Weights of a small transformer language model: biases.
MLP neurons of a small language model. Each row is named by its layer, matrix (up: input weights) and neuron, and shows model dimensions 32-159. Each number is 500 + 25 x the weight over its row's rms, rounded and kept within 0 to 999. Numbers have three digits each.
After each neuron's rows, "fires after" lists the tokens most often just before its 100 highest values on Wikipedia text that the model never trained on.

L13.up622:517451519562521494489524503485539543534520505482499495478529502498464509508549507531462461495486491488516457538477498510491476499534489484486520503515496489497518510493496506529516524505496478519535487507486477498505504502429513528486543482506482500470505507518519493528503532563509531490535536527520507518506522493510531491516509547544488503546460488514509476490462505525495510535495
fires after: "S", "C", "St", "A", "Ar", "U"

L8.up369:476495530519513517523500509498527500499487517484512517505480485496498481505514480538488523520487505465510526476472508504496554509507505509503482476476523496484486500494493495490539477450507492503480516538488482489432527522497528484523482450505497496511475441466465546516486492481466536575518489468478490503509481465495463464497475493485504529516517489490469468511546487501473470519542
fires after: "to ", "not ", "can ", "ould "

L11.up372:472457413479517482465543477519505481504528524505499493552498514488458495471492502515511508514482512517475529502499488503525532500520517509481486492507510483506466465464534517514471487504483494493492464530501470504461507481499537505424518499475490533511513502529491547461517516513495430469474472503528506485493535515508470519517501469531475492539488481465466475517504510499503550450491
fires after: "D", "d", "Th", "T", "n", "F"

L8.up494:471501474482453465526504501502539480510494506497509522490499498450562463482552464496513486501517535526534523482493471483506525499493505473530474494492484523507496488448513523463500495488480430480470529527504550523478523544470497477529511514549509473463447532499493529520517508534490494506513536446502523529501503502513480458502472486478516511543504497484493497502505472519504557545485
fires after: "\n\n", "\n", "Sec", "of "

L5.up183:482480538514460534498494570498463532528513512485498502473499474464467499494488544479510471529509491492452494487499522517504504479495505532507535488485539474521512494466479505436496519501476482497494497493451489504491499527510534479511500469493509510471504507518498478493486463494528497506554513472498458482507508531567499533507499540463510480501495537537485509515533505517547499530510
fires after: "A", "ex", "in", "ac", "es", "acc"

L8.up536:504483494535489501525479476479514503509507537493483520547566533499492489561463515502531487523500523515500505493452507481530505500517512485532525521492516491515523533475491515457467444524530481539522491465507490487486509474482546483545496481480507488481505470497483507545483490521508505508506527486466485526520560498496520526480500479507513492466516504469502545501502533519492475532501
fires after: "J", "h", "H", "j", "Sh", "bl"

L9.up128:540503489487500497485496488498469488506511496486487529480503540535524521498530485490504475475503521520487459537476475484523522503499489472461541492506497496559493494483488498523480556505488510501440549517504495535475495495456510506532498527502494503539498494500483461534463547471498456516512455534504468441480535548462527484519480506528511461535466548507477494477482530504523483539495
fires after: "m", "an", ". ", "'", "\"", "M"

L5.up97:493493528495474525535509462492508498450497505513520510501545520493477543491514500497513543453496518532539476512475554516513499497484464509514521477470498494481517501460467488456489506514480457510483555493511514519498520475490544482512540544466480496525520500500490476461485521509552489499507527529459503482508481478516447492509509496528499505497519506505552465531476481513460530560487
fires after: "re", "h", "le", "tr", "he"

L10.up336:490502514498492448477502462529473505494522494458434488518525513488467538513536462502494555520488514442483487469463525516510487484501517497515504537508513509497465505484473472521511521445474486472458544509509491505535494495476452529498485485460515473494524499541485479475501489507454537512510467517538534499495507483524529515506466515484475531494505436506490488487528508530462453534530
fires after: "B", "the ", "G", "b", "g", "f"

L10.up88:521490492497500535499504492455487481549525493526459509436521458525505522507510455485497461478494482498536486542527526505506478477547520473493498481493486475486520510461515484497498522483442478489487507462530487480467483498498489488491481421505534450503486523480463501476491526517486517456490532488499543506522486466513523542507507511413491480518494488487476494508476510470461510533465
fires after: "at ", "L", "in ", "to ", "from ", "of "

L16.up432:476491505491522523490476502529516525474485472509500510448516501446452564508507506521548537515505521504503523483488527491494545529516517489566508475505479484483486474489457543507509477501471478537472489507493494499469464524504482534477487471444484487513479554537516520500481512490523492522534538520496485532525473517491485484467506552530488523508487500516473484502528489466485477475494
fires after: ".", "at", "ti", "\n\n"

L9.up394:494493508495502542484497498451541486491495516490467483512449495493505519481524483506529503510494487525531497497517463457488505506441500502487465498495494517517476497481488503479513483496532441508465505529552523465465509507471485505485509542532501527542531502516527508485497517523465536480492514571473536510544519524489519513483516561502491499496542496483511500532529478522542478521490
fires after: "p", "the ", "tr", "rel", "pl"

L13.up129:507502486497466488467481503502508505479502546514486527492515534471484511482540501479489546481447487500474482471476498525489541539470480529515458482503515508502479499465543495510476469522497429424455484489491480557484475522472476576496528532520495536513516512501487531476474534532474561482508511484505486487507500483500502481510477521530489490528488499497463503524468523473507456508508
fires after: "l", "d", "g", "th", "c", "el"

L14.up338:490507478480473459485503514510481494492478508492522512492540525469488522518529473518534514486535491466490514530500502493516510497478491517513476459509497539524495528476446481537491501525517473478470499478484513525503548471504473499524499523465502504479491553479482521502478546541503491509511489487470491489466444497547531470491486485492510537505492486532508480502482480549456430572502
fires after: "f", "c", "h", "F", "b", "ef"

L10.up334:463431497477516481530496503518513506469502514491536492519521510468486457503532475511472523497482539503495500513505519480467507488543471525489509483493539483487508485456499491466503494474491480514488496555484495472503531461533534482454517493540521476477472485535536514484515473468475483552541472497476511543506498547541523550490511469528520537496498504516525518546489513532491504458479
fires after: "l", "Pl", "r", "G", "pl", "R"

L9.up200:477497519529544483484487485515517507503497465502514511456502523505487501497515534491560500497542450489456472514481495465527449491526519513499515457488530490532533485519522529468525492512506462499534462503481473498455443454501530495457490503512489465521515507557495543456519482531493473478488529495497479502482523484518488498513487469461471500503480480513496434494491566503471513467503
fires after: "F", "D", "A", "#", "On ", "ex"

L16.up635:477509507503512506580522472512486493510492498463483515501481509490511500482535436499503507482506514470513458506493485498515522447516468530517523527490519523468518513484487526526525503462520544501452453532534524483499460506498539540501530481472513491503504504532507493521546538498542514493518534540509513499487518485499510475513495468493472508506493506484530506477507532533480427509480
fires after: "L", "the ", "B", "c", "b", "C"

L11.up583:484518509522508486493444458545497457517529495561503502547533483456462530516521544510513499520486505498469482490524549481497551492519504458496522519518489499504498515470541491489456499477523477507511494507466501492484485526495515502429477519493477549491485529530517519496486547500494476522491518493507491479498498500488508543500505509481454524466485515447496513527546513460511494529492
fires after: "g", "d", "e", "y", "j", "n"

L14.up246:475489490482494528512492505506525464508544513490562480518500472536483482492476475529496475495451470478510507452507508490526471464543470511476468535510494517520534519499527508538508475489537481494508462505521480498523499522476483515511531491546499519511503476544466517501524500531456470498475484526459528547514503484514505445508483518537480500503484470471477541472533517465451515493508
fires after: "S", "s", "the "

L8.up120:504525476534489549503470482513456492519484461474503482489532512544514471508474501492511507546473479492520440538473492480548482514520478469499498524512521520529527497464511457492457478522502487502488459526494498542524486506482524534483523501480509497503521445461508513491534492501513500478453546484546500472510495503479523505477490505506482470502512457532447471502515464452501484518500
fires after: "S", "A", "E", "p", "J"

L13.up590:464459459473529500460454496538547497525474499475517513478520507515487492519492465475542518498502492468465486502505487502473463467482496497464484477472478478526534460474457488512544468473473456492513429477492477507521466506499495542481509500542493514474535552484527548522502463490441539521469475500480499499488489509456470483522486490498473505493482495499466473481492488459523514526501
fires after: "p", "P", "C", "1", "in ", "c"

L13.up321:517523474499490501536514515504499480490466473483491463481498507461527512488509449503509476464497492512503514475484507478505508451496495478481531479542507457519495513475513479524536539475444505496502441513485495483473503550528529527517470469516508493481527478479475468520459509513458531509552487525522489488517536456508522537455482526487466508514439514490533484507449475486514492480513
fires after: "M", "m", "K", "| ", "(", "in "

L6.up174:507511468488479518531499519501525471511514487463453558525520537503492493476460467503476463497493500457508480474523454523509477493531471489517516497486518509487512527511527527493520521522530509475517525486524509516434463518508559491489484487517458482524563488525502508530510483455504446504498494544547503488458504508483508479514440478507494487537436499476528469473508488486509501453472
fires after: "im", "Sup", "Com", "m", "em", "Comm"

L8.up182:500504500478489478473474477474432490501471488540466511535553508517540567490487505503509508473510527485516470530511557494490485515498496481490501514488545471496496513494434457500495466507521440539503473498542541509534499496495523491471516516506511481478479464524500497466498479546481515510470495522518475502466468514518451463536515516508526485523473459506488519493503488531478498464490
fires after: "b", "B", "comple"

L5.up321:501497455506495499534517453508517506488503501533495511494500533520491527450558481526536485511504497529478543467484539480453524479474448514496446522539516507497551503499511528497487457499545509510489504531496458473523485538469531514486511522500536499506523485517513492509503474492461482509491486487465509480521529446470488474537487504511474548523531515504540522502464512543499520491539
fires after: "cl", "sc", "dec", "st", ","

L17.up109:520539492504528528481486492495490553488497513476519490446488525496492497502485509521496482483462508509530464488537490504510522502512540490479523515472515540516514490503447471562523485499498471539499505553499495486486472543517515490505483492492495477462498518502517563518545552514492524517516549501507544521529531509504487488468490574496539463476502476515505456541473464542485499512527
fires after: "L", "C", "cont", "st", "c", "St"

L14.up229:468517533519520499481458513488512487489481500536487504550554541467541502531497488543533456502469511513511497480489486480477507464484488505453514502537532510558518510480516477492526531523527490464540512523537498509495541506484472487506520472588515487507503453487478501502543515533501462497530520509505535518558504505530480524522480524517538509457530522481518545505497479540533482510491
fires after: "1", "2", "D", "0", "r", "d"

L8.up567:514511524470464516463485475500514547515556487476496517482490490516510499511476481537489485499492482511458488475495489516548492522513471481469465458494496477523483510521514468514524496445526445482498447477535498498492495496478487504508504519479507471462478503482474504483515496515518499487461430465468497554494475537503541491504488522469541462472530506536466490522529432471452506521516
fires after: "con", "sc", "pre", "Con", "Rep", "g"

L6.up74:481473512523523516478474535493486487508511526496480521514522488517491471481504439476472501532488519467487480493517487457478505482502493518517493547510511499525514534472528457508502457544530471505481498516525474484446506508563500464498512506549523485511547477489536449560480463517518505477488452520467500517516538524489505509515516516494510510520474495478480509472520498518492450513504
fires after: "p", "l", "pl", "cl", "ol", "). "

L8.up425:476498511506495490494509521493476497501525529478483513468466569450527493509517559513488573488491494550517559514539493542483483529516522493465489493529523511484517461495436469486495518483467469508501475485463465477545519532504549518513512507521528506510487493480487515477483445522521503482517522523497481502524521480529496499484497481470497474510468528517509509532513484532479484491510
fires after: "n", "in", "ex", "ord", "Ac", "out"

L2.up425:503552530488505475510482460538512509537500549509520504484528479508535483507500464479494513507464497523507509512435530499510561529527487464478508505494495468482529502515504533517492528511501520494545492555527524519450513448469531498499530487472500563494494521505510472441511510498470475496500514530447475505468469491486485484546506509507499513522489506489449506516482491515531480573451
fires after: "D", "H", "ak", "K", "L", "Dav"

L15.up449:502535519489486491510519527475505500470487480471530544499488545483498523486498487528483485484492565526510511498505463502520526529557531488486508502494491474518557482479459479502498521491463516526514489465482473486506516504464531500490484478499451467525485435449494505503472475504495501490484491521511501472498530547460491511488520467531495496490489538536484478524458457474474490489502
fires after: "m", "M", "Pl", "O", "N"

L15.up171:473498550520509502471495519521444545479477503511465479490539490507480510500467448520505531456474497488526491533481522463470473529494494468444480456482531510515482462493474499559533489511476479502511515493498522515507528516488536481515475491504501504483482547495453521474501513496480506459510494535517525496518501545486533494522464494485537500487497473526513472504526498549480481544490
fires after: "B", "e", "the ", "F", "| ", "fl"

L8.up505:520494524518511463488512496489443486473447505537494484523540505457502538502489517508530540472518511476492519480469507490558492496469469467505534533551523463540495484514488445467477490532500450534492537490498491503502517510537484486529522522512490496479491489484451485479466473540549492473507501527527503497478445514450480487533494497507490483522498522519533468506471507473469509472476
fires after: "o", "R", "e", "Ne", "n", "°"

L8.up327:538519520496520500522496476511541532533522479456506539487498510486470474474409484473517490531507489540495469516473501507547430495483529492530535487492521489494495565481559474514511532485515475501471509490513502492466485532514511497507483516542518484526556521499487513497460465470514489505503495506507477523517488497457505483503486516476502515493504498533498524521510511557463520483477
fires after: "im", "en", "em", "ain", "Sup"

L6.up95:501511565528504493507497502490520515507463510464511521529493507478520500478531469520523539504481506483506539526493500523503518519485490506495497493499546511482512522485484508510542488467504512471499488531514459508487510513488504483527495470518532490508475439469453526507464485501510561537529484479513513510494463457485454471478482497509527475544530513499485486505514475499473470550544
fires after: "to ", "would ", "ould ", "not ", "can "

L16.up200:490526557512470514513513457514453469554455484493522481513475440511481512500486458498505510525491472464489479532543552501531478494514488506481467481520510524485492541540525496496502496513476492535515490459499465474493494475501503503483506500482442518496503496519495507494499553505498458473505504448499462513492547519521454504501496476489461523510487513528482493504554518492454474487433
fires after: "y", "i", "e", "a", "ari", "im"

L6.up279:527478485460490489472482485522507501506459499510510519449469484468489501462499503481501496473482504458524521507511505501505519507497508514461503476535535493535519501560533513461532531474510463445499522513524463518463459500523538555496534494530503495543513475479544445513497506476525485549496486492452476506546540490492523485532512511503489492490519478491529501512516470507538487495475
fires after: "At", "p", "c", "A", "im", "an"

L11.up90:492486488504525501454484509527493488515453481545400512523501583474471507511526493477533530468486488525498471509473506515534498504516518486465480487469517538520501530523470508517521503518508485479513508516479485540465510468468477510491473505486483499527489482540553486521495474519481511513456486520493524514523457482498481505518507497478490502486501464536504516501441482553485488483533
fires after: "B", ".", "A", "p", "G", "t"

L10.up78:484500492463538509456460498477484491506445554506499498480530448456471552441472501517514471498473510483487495535513536498489523507515473504472493504499490415486500481541488507509513492533536475497523477496495480523515512503512509524461467516508497506531474494508487552483485491522479536480479537543483460489502468509537480508480545487474473493509467524524515518480472493506528499477501
fires after: "st", "d", "g", "St", "det"

L9.up90:507496531468528470499462518478524455499462464499502484504462470470512500519509498527509493485471513468511514491511482536522478516482499460441504522466526481527492528474493485522486501500469491504510482498488500538489536555463506520477473525510481497484534492465454483525447509512477507530486469565496474465515557505487489499465473486505510511505489530486451498488499500507485507505501
fires after: "m", "M", "G", "s", "B"

L17.up612:476513524489531494534499519472460482518472495521491525515481483484450461520482490500546530486480456470500489566458524513541466475555503510500484535480519506475536476477515509454491482489508463505483526503504500491539499478457487523487495500523465529496538524483490525495456483513467445492488475471455521497508488480501472483503502442485503473521486527546524517530496503494532504474527
fires after: "y", "Y", "e", "F", "Th", "h"

L9.up310:532503531511499483507497500418527535448492500469472494520508530488494560475469477465492501494513493504497531528488516501518518484486490470497473439487530489497524500512518491514477456520522504547484452460448479555500486541510553478504488502536510558533471507484519500463458549495476509518477503448506498487501486496506486523520476505512492470506495492524479457467468540502507505500520
fires after: "sp", "B", "ch", "f", "b", "h"

L10.up302:473526499507471493505514527488455507502545489509490486466457448518475495502554469572510530537492511483492482466513490490489507490507485538512527522472497499462510487462496479482502495484495487521470478479524468486451498513479496494513524490537518441534473509508500514494513492521461503452511492478511483498486536544492523511528534539492489469497491500508476527493480532458525537472513
fires after: "in ", "is ", "at ", "=", "was ", "of "

L8.up72:494451512502532492512522466513486501483449512513449516494477507495530565488480512503497535455474486458550538522504585516538535510499476458488496503484486477528479479512486492458486508491499494496510472500532496500470493495523480516530475458508515513464555505522467491447457507523503500469494473519477493508498487520462537484528498490462513451469499490518517463512478489478497489515511
fires after: "| ", "B", "b", "h", "th "

L8.up143:485518510487476522580472461514465487483494495465514463477538494449487500526448495519530482486482510501530505524439475481496492521503525480470535466512503485495505543479446478497496460541484481500450481512445521536527522501463488509503492509509496479487515547541457463546488488491470530472517522502509512493494493517486496502501452492504533513476530462445497507494471509490518527522487
fires after: "th", "of ", "h", "H", "Th", "-"

L13.up108:446527514527531461539467537514501521496472533505525509506532487506500485439571459483516532516537539491484516509504492492497529491482519532517514470488537489471454521467511521527529518464498496467500498523474495492496512489494511497483485501504505512504466476475490504498522511513498542557537491461483497520520466525526473504511470538485500491523491501466489442491514492494493477538491
fires after: "to ", "not ", "can ", "ould ", "ill "

L6.up434:524499489472506502462489493534505482495476491548513520490543491458508472524488492525487480532554468483493507504518462519560514518535498534494479466439502505483522492511507506511527463545506488500504501483520514527494526516464528546498498536528533499541514504457484494508466488503539478481478493484494458492482494513468523486589506525514525482516476487497512502465481505514466524527476
fires after: "c", "p", "acc", "a"

L17.up341:522484495502500481510439520529482482504535514507466506485488493444495481488452497464512506489533513523492504546526475548494497454553547487502517534489498467491507447521477515506510522498506498516490488504511521499450469533496500505475468514503525461519498447438501500454529511504521478513573520486518470510541510528542504484487504540508471497517471495486503472509510472444460490516524
fires after: ".", "|"

L6.up576:500493512490522506507518479504505484450515444494515469525519493526510525505508476531501514482476461470497492486495484459509508509484476427463497518482465513568528481528413516528462476475507474501477539518489494536519468502535499516526516467512519479485557491499491490489486454458496504474492465494490504470488494464518537478477493476513527464558480472521485504516513504502491493515478
fires after: ".", "g", "m", "n", "e", "t"

L4.up417:439526515538505507498517513476450511523477466509506559532512535540470487457525482490517545479517530535530487493483524489487500514500477478493482549506478523530506508514491471493458501468507462487503492508539477475524491523503488492495500500471523523491483555520464500481495486499512511499519485512485497482519462514479500451507484433511460481505483497489506481524522532545482537492468
fires after: "e", "ne", "Ne", "we", "le", "Be"

L2.up466:501516495449454446510486446489504516490503527522463515509555491487514474493493494484512508488500473478489458505479508468515520494472505500490532463479475468536499515503518493506488487479474519509525508519503474543521497525522502509534457535511518513480461493526514501482500465525526516469474514511494543504475482434506531487570466525529536543518492509489526527479495470528464532507487
fires after: "0 ", " ", "— ", "| ", "; ", "0"

L8.up554:452490550459495515475483552495500567511517529474469513482492509496498538517507497504480481494504524506457486544483520466512485540510469461527524480502510510520460551483495495473541525441559505510524515478486541500466487472489510534501480488488468503461471487492515521484544479483485522490498521476494511500501524492525491524521513506531563523495510504526456504530498521486507502559501
fires after: "t", "T", "a", "s", "it", "ty"

L8.up179:494470509448477518504479493483458539577539511527520481487496521528486495502491510476467497535503506511479553522497469527493535507543477471456515483467500497510478496487488466502482493452492519514476533503519500506499476515497459535475514498499486502481523509520482492433479536505466511489445564478464532474494546493466527506522516484523522540517468477516474494524500514512502519534498
fires after: "t", "s", "T", "S"

L6.up325:535472523458466477517501488497517521462466516500540479510469526525474498458480548527510531462486514501478485496493522532477560503510530512462483503496529484503484501461494527500497489505508510490457491496523513471486447509475508493562500506454512460487520506487517482503524493470466473542516466454476479473479537468516490499502505454510477502501523507533523533499453506476494479530544
fires after: "sc", "dec", "Wor", "spec", "wor", "Sc"

L10.up530:501518498480492496498482507521538529511496529485537514491508512463520486539519457469499457546465476475490514520442524510554509527530526525488482505500475504500583480504502486460495510490521496472492482547513534483492469500530470526503530472492512534484505508493503489504481493487479489462498516488507572503448506472552505507519530494523516504544455509532468473517495509505460500464514
fires after: "D", "d", "F", "L", "i", "O"

L6.up82:527481480480497516478466468461499523561509498520478520509491476516528543513516517539511458493542473498472519554517521529473544488504504481542493478514532466494463549518481529497498519538485490522497493479499512548459491546517509479445497531494514491486558496473508539458488545440501518516511529459509480491496468507506548522525531507487474491460457502508487495463536479528506518515499
fires after: "coll", "cri", "au", "com", "fil", "b"

L11.up539:473523524505470482525472503527510482505475528523502557527503496468527484502494464546485509518480495479549499487478504468504461481528454502527513534478532496503530515498490530543536505512515480471480542517523543504477479500451455497448523488508472509511503521478505535499495473495548525467533521458472527487478475499539494526537488502491504518519500530493507471515468515537514484510459
fires after: "\n", "\n\n", "O", "2", "1", "US"

L9.up491:476524504503509443523497512522522490497468474530484495491546547470530448485500488531460493485467519528480523458506479505496480502549467495510469487494506514554525526532546497476456482482493505553528484493450494516508505506476510494474487503503527496491478481527478487471544482516499469521482523487492536486485513463492505524566530483511528529533510482507499479471529487481546513514441
fires after: "| ", "P", "V", " ", "v"

L5.up378:456471497500468535512507525488543496497483501514481556499503488512532486512451444468482510508538471493526451515515503499481513504478517514517538491479546489499525514507511452482515520506499459520475530480505510514500488521517526460502520495498486520504508527493468468452509471495526493501540516481446448518541468511490488473518506466530559471527431518494523529473523496533498487518499
fires after: "de", "se", "le", "ass", "S", "re"

L9.up340:502486499470484532469487467476474486516489462528480493523523541435515497507504451515482483482520483528490512511558487488519469517509520536498513451456507514514514491478454451530509490507519534501525523495486536531488492468504498540466511496449535472495505497484505549501477503487555513499539527490454507499473431529506498522505479499498474441454480496503502474506521525531510492499520
fires after: "h", "os", "a", "ri", "c", ", "

L5.up559:515481469542488471476477496521476503534553465475504493525522528507509519486502498533520529484525496431518486512512545479454535496525496485501531497487540507486473497489469525523441467498488481547542495492533499472536546521503518499503483530510501494490511492465487502475476534542507520496472530493475479493521562503478519486532508479465523514485439451537528525492490514485500472532488
fires after: "ch", "J", "j", "Col", "Mc", "ris"

L8.up42:482489493495494513511485512489460556497496514479510502550481505526519519471470529459436539515473483524490485459489494531481522513482501492489539456490514489540455458484478458473515484504501471514503506534446525527498505538463513513486471504522480494511499457548462517500470496529523513476474527529496497503526491513503448456496512432488489527506470522462467479467492433485471492479470
fires after: "\n", "ad", ". ", "Ac", "\n\n"

L10.up9:517554482505495461518500522495498498505514508474517496463513517453499502495471483528515456497499487495492532471501511441523482483469546500495529510526480481509553436495506438473521479502492475480514475511443537491477510534485481489509510502495491564556508461477505499485519505484523501515473525554487464542517479535510506470501499504472532476508476483497503474519528455510478511517499
fires after: "ind", "con", "un", "ed", "en", "ex"

L11.up628:488462477511491436501454532539462512483492510499515459508504488504518526528490519488472551506520482547540477511477483527466528539469498485516535484496489481546508532483493508531497467545523469486507459530492497474483512509467498569535515509527431469538483499504525526495490517527521531498490491519505497513522473504496488467495468511504506528478479510477488481519470495473513542519492
fires after: "\n\n", "\n", "at ", "by ", "tion ", "of "

L5.up255:493533485487473517483499520543515515500532455491439466486505491503488516497434488490504483504496525461517477478517498482488537520469517487472484499484482558530505521520509471532501473492536465518468490527461520521467482491478560522471510498500496509514535475466486490491499475507525518511507539498513499560488508534484510478483556501497537460527474503504507545482517519493491484536557
fires after: "att", "p", "cont", "con", "ext", "ed"

L16.up394:504481472510484498519476484537518495510528520459495475504528494478507495484502503497482480493497451531482463511525529507512509462525508493511517508515549453578527482516497486502500530494505513493487520480462450470448485515546496498487447498476541509476500480488500452469485473522527527543522488465475475530461494483510506519493433519477472521554475496456474478562490481465508455492513
fires after: ".", "|", "v"

L5.up9:481496493472517466535485498508483545475486496485477435535520498489490500504490500499530513504459510508523546501478530478502499468477448482512495511495481479546515472540470490513488462414490480482469507512540480535524488465504557476505486489538532518487489497510521490509513515451504488503470473528502554501504497502507526482497505475475484463498499470488502435494489498460519491508548
fires after: "f", "F", "T", "n", "t", "V"

L8.up318:520512477499501500508494495503477530443513517480491501498521455496465557487509520505513495494458483531508530516507523517446511486517468495503487493505512459537515472468491484420470498513530506492502512518534480467485505496509477474473488477532537513471459451459490537506446460521496469501534534500421470504517502463533480522500528466468474500520504533514457516472472488496486505502534
fires after: "d", "D", "St", "\n", "st"

L17.up534:499520480512482491547481512479529472498517532510481482527502496497473529451480498485493482551501499471501505513476506504511495505557512498511473472532501459462440439511531485471515498483546494520510480498466526551505503531494458489483475507455537516513479510485481510473482533498473446539540475475448517496512503496521484510521478513549458510513492522463482504526499475479505497506542
fires after: ".", "|"

L15.up465:509500477517508525534494518453490493477496479504500544472505535505563532500497461516474517495483500471525453543488517503512501526524478488528530462521533524477497527483490481455501428504545521516501465488496454528454473526508504517489492512503490506501495457513489470508459509511490475503511461502506500499484507532539484504529506499526493533507482454498476524527480521531446539490552
fires after: "B", "b", "cl", "D", "M"

L9.up556:486504497480486524536443503525527561517460507542476526524474498534489499549519498532492521499519560531499497506539524492534476506492518513536512550450518523492514552479566475493531530524501465476505488486515525495496521553502545483533490511509506512523486480488465525502479484511505522479474477484498494540538508500503508510466514462509462516475514445491528508513522509496459467504536
fires after: "to ", "US", "ol", "Mar", "h", "can "

L8.up447:493504511475520491512462525505466479486438526471517537482511528490509449526499519499533504544494492463531473533498548497503509510527489487487495497505497482529493502482510488503486514502481478557465524527446480505487511506514450525500476514552518482459522479500517538458493504471531457522478479533510508518493511527509510511489507502477481543470454473485480485501473491454462475465511
fires after: "n", "t", "N", "R", "r"

L8.up614:477498463492501473539534497500501499513521467523467456525465535468505472489477510529510480503476533515497483464474554482501463485474511512500484507518510515560500510537519477464444502496517519479531492503471502484436558502463500517477494514529528492517505474472462509482550512500496453460492514508476489469499525476477521528527502523513521528537489502452511480497455517511466490519446
fires after: "N", "n", "P", "V"

L15.up79:481513486498500518545482462523480469478502501496492499518506480527507491444501521527514507522505531486483530494473512460485501481490490500528485495401472537459517461512483496538559514487529480473491495493501540486537500486536471479477532500515470544508521482546477520457519521509500484509509527519480497487505519526493533453517462506538517523518465505461459508483490488470536462535520
fires after: "ch", "S", "b", "h", "s", "a "

L8.up65:505469523508486510507482476527463465521463563509496507459508487500469459471504482504489526536515504540510467476511505490504482519485512482524499536512502489548537498487518466513515513541517474445460476460480515516502483491488549477488479581506495466525521477483525512515551489526487544472504477499470485512541507527549511508489519515500503529516478452468480528472478464491465497527520
fires after: "pr", "l", "p", "s", "el"

L15.up19:511532456524532519492499537531504483490457468491502504532507508450492502464536479539481525489452508497488483472510535528510496455531528518486476533515506517521475523525504507473491539468480517488458443515506519472435508490532540496513505494453545496541515494473513468525516456539524502485511501510515504499584496512508526521550491491496503486484522486500516519483503491471526487469502
fires after: "b", "pro", "m", "M", "ur", "B"

L8.up262:494495519494497482502490529526501470492473479544510517497494473522472496508442507482502508490480493465506461443493476524514492474503431509515483545505524474555501490481499485529526446460495526552486513532491483520511514478515535525489542501496500475492518511499464536519533482512465520492483496499483521482529506505467477495508523523563459499475498459493449509527486465463506508534495
fires after: "P", "p", "e", "S", "ro", "m"

L9.up184:493522520484462481498496477519474512474510486500515478461481503515535512531468481534482540478515543498524496515470545510512506537513519518549495488521512511514479482524474471541509494489496498501496495509471505498504541537436546485492538471522548528508495495515526464439531504498488551496478515501517502524466507554503496429502472508476476471514465521509507471478541499514466519520538
fires after: "B", "F", "air", "af", "O", "ab"

L8.up515:468518499495505468469520502493451486528535544519498511534507518459515476494501493534495522487477474466478500511521503456509504444484496496498495552525566530519528473466562525476492483505503470465494481487556494485485516500489492511526473509501526487517534527536477495502539519459526465456461472472490478529519511504494446502495496508458476486534456501511506512466520514478475534504471
fires after: "wh", "a", "Wh", "e", "do", "i"